Weights of a small GPT-style language model, trained from scratch on English Wikipedia: LayerNorm before each block, 543M tokens.
MLP neurons of a small language model. Each row is named by its layer, matrix (up: input weights) and neuron, and shows model dimensions 112-207. Each number is 500 + 50 x the weight over its row's rms, rounded and kept within 0 to 999. Numbers have three digits each.
After each neuron's rows, "fires on" lists the tokens most often at its 100 highest values on Wikipedia text that the model never trained on; "fires in" lists the words (lower case) most often at its 100 highest values on Wikipedia text that the model never trained on. A number after a token or word is its count.

L15.up76:450465515515541412440471525422499548555471525625492446472477491511468493497589525498500493497512573513466536470576519418522469591460499610560535514451466484490569479484441461450531467502453501463629513522514464523503399499421490569519486586490427552502468530586537533429402515572510502418
fires on: " at" 57, " Education" 11, " Ag" 6, " or" 5, " on" 5
fires in: "at" 49, "education" 11, "or" 5, "on" 5

L11.up704:533475462511568453601498453454488479533460383499548442483593528504460512588551416529490434519542466429431491506577484489636419475532488469521479433527507469494505496530533536500505465383466436420562522437516577452397447537540412546487497453559551504508527572585520435510493493498488566540
fires on: " career" 39, "year" 6, " made" 6, "Career" 5, " se" 4
fires in: "career" 45, "year" 6, "made" 6

L16.up884:396439466522532463542368524494508448571534407462481490469485461477558481495513509467602532577493483483483413411495478546377476492498574567534457556500490547464509515494504435490515454531517523409596427434446439442486486500478461561393496378547503503468470506523510409490470476541577520432
fires on: " the" 33, " of" 13, " for" 9, " on" 6, "s" 5, " his" 5
fires in: "the" 33, "of" 13, "for" 9, "on" 6, "his" 5

L7.up300:526488478572474480412467469537504445629503516458579463423529458507471407501538514547502447609528480514492510431624541490525489447636526489507563508530542527539421518532535460495509560517531505465480451490452446463520557498442471552475437501458604468525535477509525498537485455493650533424
fires on: " August" 14, " off" 14, " January" 11, " April" 10, " fall" 5
fires in: "august" 14, "off" 13, "january" 11, "april" 10, "june" 4, "falls" 4

L5.up878:490507543517476512534557529526555462446455472505576536486523472438534446395540460558398496493427497569497440502476425444497503502506459495543528550517518522631449550433511492589433394488511492545527481493455543470528553574468580565404466562551443514497437473533488442517501435501445468464
fires on: " his" 26, " who" 11, " whose" 9, "on" 6, "ific" 5
fires in: "his" 28, "who" 11, "whose" 9, "newly" 4

L16.up466:510352468509461530544437529474610542449441476425548407510453436504565504473545477490548461563471446490504531478504619477421443579528517569588476530499472481490476424535475592508520495486513531499576550567474527446458568441520438538468668475522565487412549597483539389508499554487441485582
fires on: " also" 37, " which" 12, " has" 9, " is" 5, " often" 4
fires in: "also" 37, "which" 12, "has" 9, "is" 5, "often" 4

L3.up344:432404448510506457443485396508516604447446471514464475520567557406508578497525478473510389476510551590509524451525575427501519550401538574569534485568543461444505509551490430509628411397462491464521420525458600461517503464415507514391450480548484474528485516539517480469500509577488535541
fires on: " a" 36, " more" 25, " m" 7, " or" 6, " less" 6, " almost" 4
fires in: "a" 29, "more" 25, "m" 7, "or" 6

L16.up274:462492546457526531445508473470462547577471534504527452496544466476451665534537437465538479461534583475452424424443524495475570609405481497523518460372491476492469480456566544600498517530506475498536433469415480429424519530473516477404550542571462551475583608571471482501564528572461433544
fires on: " an" 59, " Website" 5, "Ac" 5, " pract" 4, " ac" 4, " mechan" 4
fires in: "an" 58, "website" 5, "practicing" 4

L5.up377:481581441549551469486490532467572474437586514469535550508451484438550483538530468497436529513599542488455470459548499485519549671506587506522472486537456536496542559486512509432464448497548471468454544444460458420573535480441496454488522478459441432448571582476495532419526642548424471553
fires on: " time" 20, " years" 17, " day" 10, " year" 5, " took" 5
fires in: "time" 20, "years" 17, "day" 10, "year" 9, "took" 5

L16.up403:511423477590582461494537501447473413537485477499466495500541449508492419530577460489498492544565430469511477501586566520494496452468516487464511494483549621540505501528546455511468493432526476487551488510511570343417566502519452453511486512567470570515503485528487498513478470570551473606
fires on: " to" 29, " the" 24, "ool" 5
fires in: "to" 29, "the" 24, "woolworths" 4

L5.up1:465505525460555592529523495604518458450594489497625389421496475562547477527437521557581537517453557496564550611436475429582571533512532478553480468518528532539526484548551477490505516511558437467438536542509555416536497465467387519418466536483469536601426585524478487442507445458499608487
fires on: " one" 45, " would" 12, " comp" 7, " will" 7
fires in: "one" 44, "would" 12, "will" 7, "mar" 4, "that" 4

L15.up771:523523569564557466533507517467507574535441336532539459537474452445425550584545414523496522451469491455476496448520551469563447571491512529553518427519489478502467515463503502470561453466520508426569535513455565452421533521519465573481509483561515593413511545597497417345495526486523424490
fires on: " an" 58, " or" 29, "An" 5, " An" 5
fires in: "an" 60, "or" 23

L11.up674:588522453542495491485483415557529559446507417422484520498462494464502463555508481473471513560414519539449562471570569446570534534446459478516461527413488527541424576504474439573554465408587538491463548430451557517507472506514485498501376446637469427489535552512521489490572466546481503517
fires on: " his" 65, " her" 13
fires in: "his" 65, "her" 13

L15.up240:401551473497498484426456521434499537488452484536478484513436504431504484495553479481584519487475489543503460500549521396517497566608471487497474427517551589524488579491489555500478517456492504491528451460544594479482472500412509480477546428489422399445495478491504514518459544572525501566
fires on: " of" 32, " for" 26, " For" 8
fires in: "for" 33, "of" 32

L13.up245:518498396522504486530411440561551525488531405468501424471574444540466420539571490428500509519505516436502381451548540453537551545497529515566466459526545520532483566569571497538514556510494457489413490513512434440474532492500463547502489432611443561482512621454560512417417483532487524576
fires on: " to" 83, "ers" 4
fires in: "to" 83, "inversely" 4

L3.up258:484533511505463553520446538466500525540451439532477435509562471605485496532463541479537501433440459638462504501543452542502505494424623557530466396529474539578490458510471444473540512470593559489513549363515524520516414460463604449602505526554512475540439496432438486505505504534554527502
fires on: " into" 36, " million" 14, " AB" 5, " river" 5, "hab" 4, " Ara" 4
fires in: "into" 36, "million" 13, "ab" 5, "river" 4

L5.up106:542466560519483510521424564456466520546506546500466456439549498397523532439566527546407440563461547452516437454529514504403462504483507447501472588522513432489493564511439533537464491507469425575494482448365511509434536608482456508484502378465523554509548519449502394558465482532510472425
fires on: " which" 52, "son" 9, " what" 5, "ce" 4
fires in: "which" 52, "what" 4

L11.up494:526429451517477470440510464508511549497427402447505461469594472541616351589490530430483460575500578610547509514541436508462510479484401515591554528491642531508521640505387506555570389507468528504461479514460433535551360447484501514448638509522483459517558487508509489480530499515525490492
fires on: " early" 17, " high" 16, " late" 14, " and" 10, " med" 8
fires in: "early" 21, "high" 17, "late" 13, "and" 10

L7.up569:491519456554547500525535492602532563499430442487454394414549519494484547429617519588550468515453432504464497539458477550490474420476535509477471549465551487503510431567493483643570478428483533597529581483548498520515544542556503491474445456487543537447477503550547504559493469556509424482
fires on: " which" 32, " who" 24, " same" 7, " similar" 6, " whose" 6
fires in: "which" 32, "who" 24, "same" 7, "similar" 6, "whose" 6

L10.up81:556445539461510531481472449552525553554526502486478485450553483482550419495596490534541496568434546486471491469599464463472530474590458490528549539441530534499385516497510491456544522372525459468601398523431427479540528474399488444456433542421562442492460464432503501512422411506589514561
fires on: " high" 27, " low" 14, " High" 7, " higher" 5, " highest" 4, " deep" 4
fires in: "high" 34, "low" 11, "higher" 5, "highest" 4

L13.up472:369417504556438465497540467503477605549452544523534489476624550439497471456534404412515401484581456509487479438532545463566551522476460600549428554495554545488520521499491503513531554392541514427541427532480560461487505536487455455533525533544478467470552493478576467473599541517446466524
fires on: " was" 33, " is" 17, " served" 9, " became" 6, " made" 5, " went" 4
fires in: "was" 33, "is" 17, "served" 9, "became" 6, "made" 5, "went" 4

L12.up798:481473504624491512484453453528494583458408451433458434593599460415566571566543476430505463502548495496544432491486509440529562536486480490534565494547549465489552518473503529515478522472509488446492392503464575454512448422472482440559548451499460401459521542536494512415475544521482437629
fires on: " to" 46, " At" 10, " per" 8, " det" 6, " Un" 5
fires in: "to" 40, "at" 7, "detailed" 5, "percussion" 4

L22.up328:370536504516567392518563511585436581469411490536505476549499528532481542536541346509471499465479501543550453553486511512472475480516502557447487570506554481541511511602547503607490478568479536518475482474458496504473520582413494515549529455496505479467495517596512362405532570435521538546
fires on: " I" 15, "I" 13, " we" 11, " O" 9, " It" 9, " Be" 8
fires in: "i" 22, "it" 11, "we" 10, "o" 6, "beijing" 5

L10.up637:445400554606590482535467497443515496491502565481487476504544479438389504608482424451478494482531497538490464517585461516521574461492513431479543622430538460566558524517441436510493532483511491469506514475401469490486577494447486479560498513544489516446550434379563485491405521586473473493
fires on: " in" 32, " of" 19, " by" 15, " for" 8, " the" 5
fires in: "in" 32, "of" 19, "by" 15, "for" 8, "the" 5

L7.up866:469518410446488497495498355457588678493435448574493490493502650531495465502503561445505555538475488533537523447508574463553519592509518610572506484496480574564435533517492522570549469419571576531519446526536499519501517458413427416474478453536393503496533526442591490560545492468452482474
fires on: " the" 84, " both" 5
fires in: "the" 83, "both" 4

L3.up558:478411563523588497466484489438532603510461498474481450492463556486519501595516504437527521541443590547544498490598432440452557512598466555540525521485524622475485497502514538517563550361605466404600405524548558467481499494421444501498453480430528397465536537447536458440433496545602520541
fires on: " of" 94
fires in: "of" 94

L13.up569:486447558498502445543452473367477483509484510496585503414565500507435544486441526494466542528536464479491444559550483460540496562595572576597500493466448508563458404523465503578445441425575514527532402499449577479489510552402441565538448361447545496466575471541496526523425531486633465507
fires on: " of" 43, "ti" 10, "nt" 9, "y" 8
fires in: "of" 43, "participation" 8, "perspective" 5, "participants" 4

L10.up212:474516527543524420511470443520444572500475434425582434566485481438519472521472405530580481591494489542589530488550588449518395473468480518454537466561572562537465463587591467444490523454518435504464463584556494475514523530428499472476498468435530441509470459501493464449406587472523482497
fires on: " on" 49, " goals" 12, " off" 6
fires in: "on" 51, "goals" 12, "off" 4

L15.up153:465482480587573489503461515459508572561455417518524466514627555488434545477507538547425454521522509551587481486528491462546517484478539538535610439393462468566534484512465478529496465515519461447530491549517484483511468484508478444492544407538456536462458484500536538452423463506480535505
fires on: " of" 59, " all" 6, " asp" 5
fires in: "of" 59, "aspect" 4

L10.up488:463423423456491535509506495541494552536508549491468533459607451472426572499529511491559438552544483528568470399479534560372469461506458567450607511497528532500476499482549497504554533474475477470619550554443468486470464474596456381447534528459490498468542539502497408526592498480537512477
fires on: " were" 26, " was" 11, " been" 9, " fle" 6, " began" 4, " went" 4
fires in: "were" 26, "was" 11, "been" 9, "flew" 4, "began" 4, "went" 4

L13.up83:478515461550509493469446524562509577443458523527462450414517484548494559452501474488533543533517487520517473410561475503513498476528431438487598550524493526517506565514548531566518520417467405479616489383532518477505509495491430427519510590496587499457530506447558467460484500486539508625
fires on: " that" 68, " left" 4, " According" 4
fires in: "that" 70, "left" 4, "according" 4

L7.up539:482398502504617497552517462480490534490470503536592449446527374477516471463466492522538574620532559549542456502506497530496506628503503527426528522481536391527504635435469631528576361428526477527575419445522465535457440518412492538522613559470553434457474493516502506490431577415458449544
fires on: " and" 58, " North" 6, " Eastern" 5, " Military" 4, "al" 4
fires in: "and" 58, "eastern" 5, "northridge" 4, "military" 4

L11.up598:381530452559594502410468437475543495545475589505482434499533516449457429535480428471451535490501492551568513475677476504547544482483414469508465568431510499500481519475458457543511520360524578543581538412496456483521522501557467545532475461597424584513513534459543453497543474523479551509
fires on: " his" 32, "ly" 15, " who" 9, " critic" 7, " later" 7, " her" 4
fires in: "his" 32, "who" 9, "later" 7, "criticized" 4, "her" 4

L16.up672:481479531466515490495545420460451530446451593437577436478477503458421468518490451420507582567598515561535451494458480520514493628517463459501516580628491452551518553443439535636445424520506463454515451515376387565437530530467434578521546522577519595485411444477373471521419593476522503505
fires on: " a" 40, " an" 11, " of" 6
fires in: "a" 40, "an" 11, "of" 6

L16.up194:430500419555489422499496520486557529521469433532496470464425571471534572587506473528510404483535522528550492518475529478558551528574486432540530516506566496506502552530579533554528532503468476506497520449432495416493542526475481568544504514591398574465584475581532354394446506517504495562
fires on: " I" 42, "I" 12, " Ha" 9, " we" 8, "us" 4
fires in: "i" 43, "happy" 9, "we" 7, "don" 4

L15.up490:445447474550517521582511499483573579526386495465550397526481456479532553500537446489536423483531539512605442522578564496523455579545406556528562475474501434476537490527532514498550493497466428429598464568501482478527499470504454491539452463550489499504591562478546440433511516544463475579
fires on: " who" 55, " was" 7, " been" 6, " after" 4, " is" 4
fires in: "who" 55, "was" 7, "been" 6, "after" 4, "is" 4

L7.up438:450482464517553458530491522488509489490567458464513500472474471525493488562549525422469455510430549578493559560507541494525518437568514523639483429478516478582461462519559559622537524512579455419459492453413525458503426528482491564517427404507497507534573465543545447541508451586469479654
fires on: " not" 18, " so" 17, " too" 16, " do" 15, " how" 8, " feel" 6
fires in: "not" 20, "so" 12, "do" 11, "how" 8, "too" 6, "tools" 5

L11.up302:532512443433581519480542372462622461497459434489491522483495468513514500545490486487468513544502622523541562459538497507431545410531541436504533531579528461488428491484461400484462482468531550502480483511420463489558467493501455471462503512577537479510514470497535495551401527495561468431
fires on: " a" 16, " place" 12, " an" 11, " role" 7, " one" 5, " part" 4
fires in: "a" 16, "place" 12, "an" 11, "role" 7, "one" 5, "part" 4

L15.up464:513572445508567452563479490591515541449500484457551366457495427373567513518504415415439461520609424584514511503470514469479445533506503435448530431560537477553529492578502400482397578475438368426468554541540513423491545514462460524518566404495538476444501513546535459418535546435414555488
fires on: " before" 18, " after" 9, " member" 8, "After" 8, " by" 7, "ns" 6
fires in: "before" 18, "after" 17, "by" 9, "member" 8, "either" 5, "not" 5

L5.up124:512475528569500500596516461524519536451547527543464478465510502430551499502452527502568625547505504389445468502501578552537422503520491478597511561469468454506516521429540444508395378438537461425496447511430453467481512515552435438472513451594567504659467589471448534501503552530537440521
fires on: " number" 28, " time" 18, " until" 16, " year" 13, " way" 4
fires in: "number" 28, "time" 18, "until" 16, "year" 13, "way" 4

L7.up772:454476489593488487577511525486485535499504464570465509543521601477438511514496509556561460501442475375619436435455536545526507573564583578488513441494498516504533441534496451521529494485440479500527459447544404469496476500505486506505416447498439446490509497492565490422445440521484398423
fires on: " the" 53, "ires" 6, " its" 4
fires in: "the" 52, "wires" 6, "its" 4

L16.up546:473491524460516427506479409503546616538450501499460459443457514545617523474521463475531514602582495565519515438634488564498473554521510525482600473591559572510438534525467533531508474487443463496573473546492396459478569447506530529486497481451459450429495588515534471446495455475470545445
fires on: " as" 13, " died" 12, " made" 12, " married" 11, " that" 7, " said" 6
fires in: "as" 13, "died" 12, "made" 12, "married" 11, "that" 7, "said" 6

L10.up330:504505541463442484511455509458499521470492530542437463487499546564485565494505471495527511548508462477482518489512562551580480516538516592500467454397503477603442461494488468601487418488452539487561507521518420470405376583394499540456499469453523471424544445474470509501520583565594476503
fires on: " of" 49, " Engineering" 5, " Phys" 4, " En" 4
fires in: "of" 49, "physics" 6, "engineering" 5, "environment" 4

L11.up61:399483451526587494538376509521509528512453527527439498548469460421574533591551621486580553514560563531557525490511489523426579487425448460470519447452489525532562563565580451439436482414364519497449533515479509403479451503392442513456527559497500529517476473463429463575566481501502440527
fires on: " the" 79, " in" 4, " Min" 4
fires in: "the" 79

L15.up108:417526497562524510525538528551540525527564539647447478489563435466464539543547490519515495537462491486542476471496622586559468578462521555532498482425487426538472476496534500602482492448517451473554485568520493473476417596534468531520624450514578477497567524561504461465542435457399489474
fires on: " also" 45, " then" 11, " often" 7, " fle" 4
fires in: "also" 45, "then" 11, "often" 7

L22.up652:476486445447497477435477521461527489494500458541478514449520444497472492544568491512560466471525509501600480397553613453601492491536552545556484462506482468564511523517608552516547541509486516433483600453437490464473505530461387605530479423519484555440622504467512510439415500506443514570
fires on: " to" 24, " not" 18, "t" 12, " will" 11, " would" 9, " may" 5
fires in: "to" 24, "not" 18, "t" 12, "will" 11, "would" 9, "may" 5

L12.up65:460539466429562489518480503469568596479415495560470465467535433420493452556493472462493564465513547550483489524395503468490496586590453507454533539406548481465549574498490476552489348466520412543584582464567504490508490476458496459410500540519466533507440553499583449484478632470540531472
fires on: " of" 60, "ory" 5, " and" 4
fires in: "of" 60, "territory" 5, "and" 4

L3.up736:497508547526537472489509461484537532435498501470483519500492558532520458549497420496546486523431525524547539460560461493521439472503444571507545560567541506547469525489526533521555582437513472495550460464458524504488528437491510502486458576405523427510547540543570464433484546395532486579
fires on: " said" 13, " stated" 12, " wrote" 11, " According" 8, " since" 7, " Since" 6
fires in: "said" 13, "stated" 12, "since" 12, "wrote" 11, "released" 10, "according" 7

L15.up523:431439487515540552611524541457504507510475517541493424382562463563495530451464507459502477503550493446620461378545487471569454483494491504569501456561587591492459455476526589549471566518484536406587460518409529428477511503499479442423511348517481505435594563454541467539482487545421512549
fires on: " to" 50, " could" 14, " can" 6, " cho" 5
fires in: "to" 49, "could" 13, "can" 6

L12.up272:544476470523462468558532531419647509457455431511462541468572493586494486465529530503448416454483466535501549461421525494442423467445467433480464521572501536488522563438461487514538457555426484531546528477474495503466516468596502507370549478456494440546465566476605457508514514490434488488
fires on: " he" 28, " she" 10, " who" 9, " they" 7, " She" 5
fires in: "he" 20, "who" 9, "she" 7, "they" 7, "couple" 4, "his" 4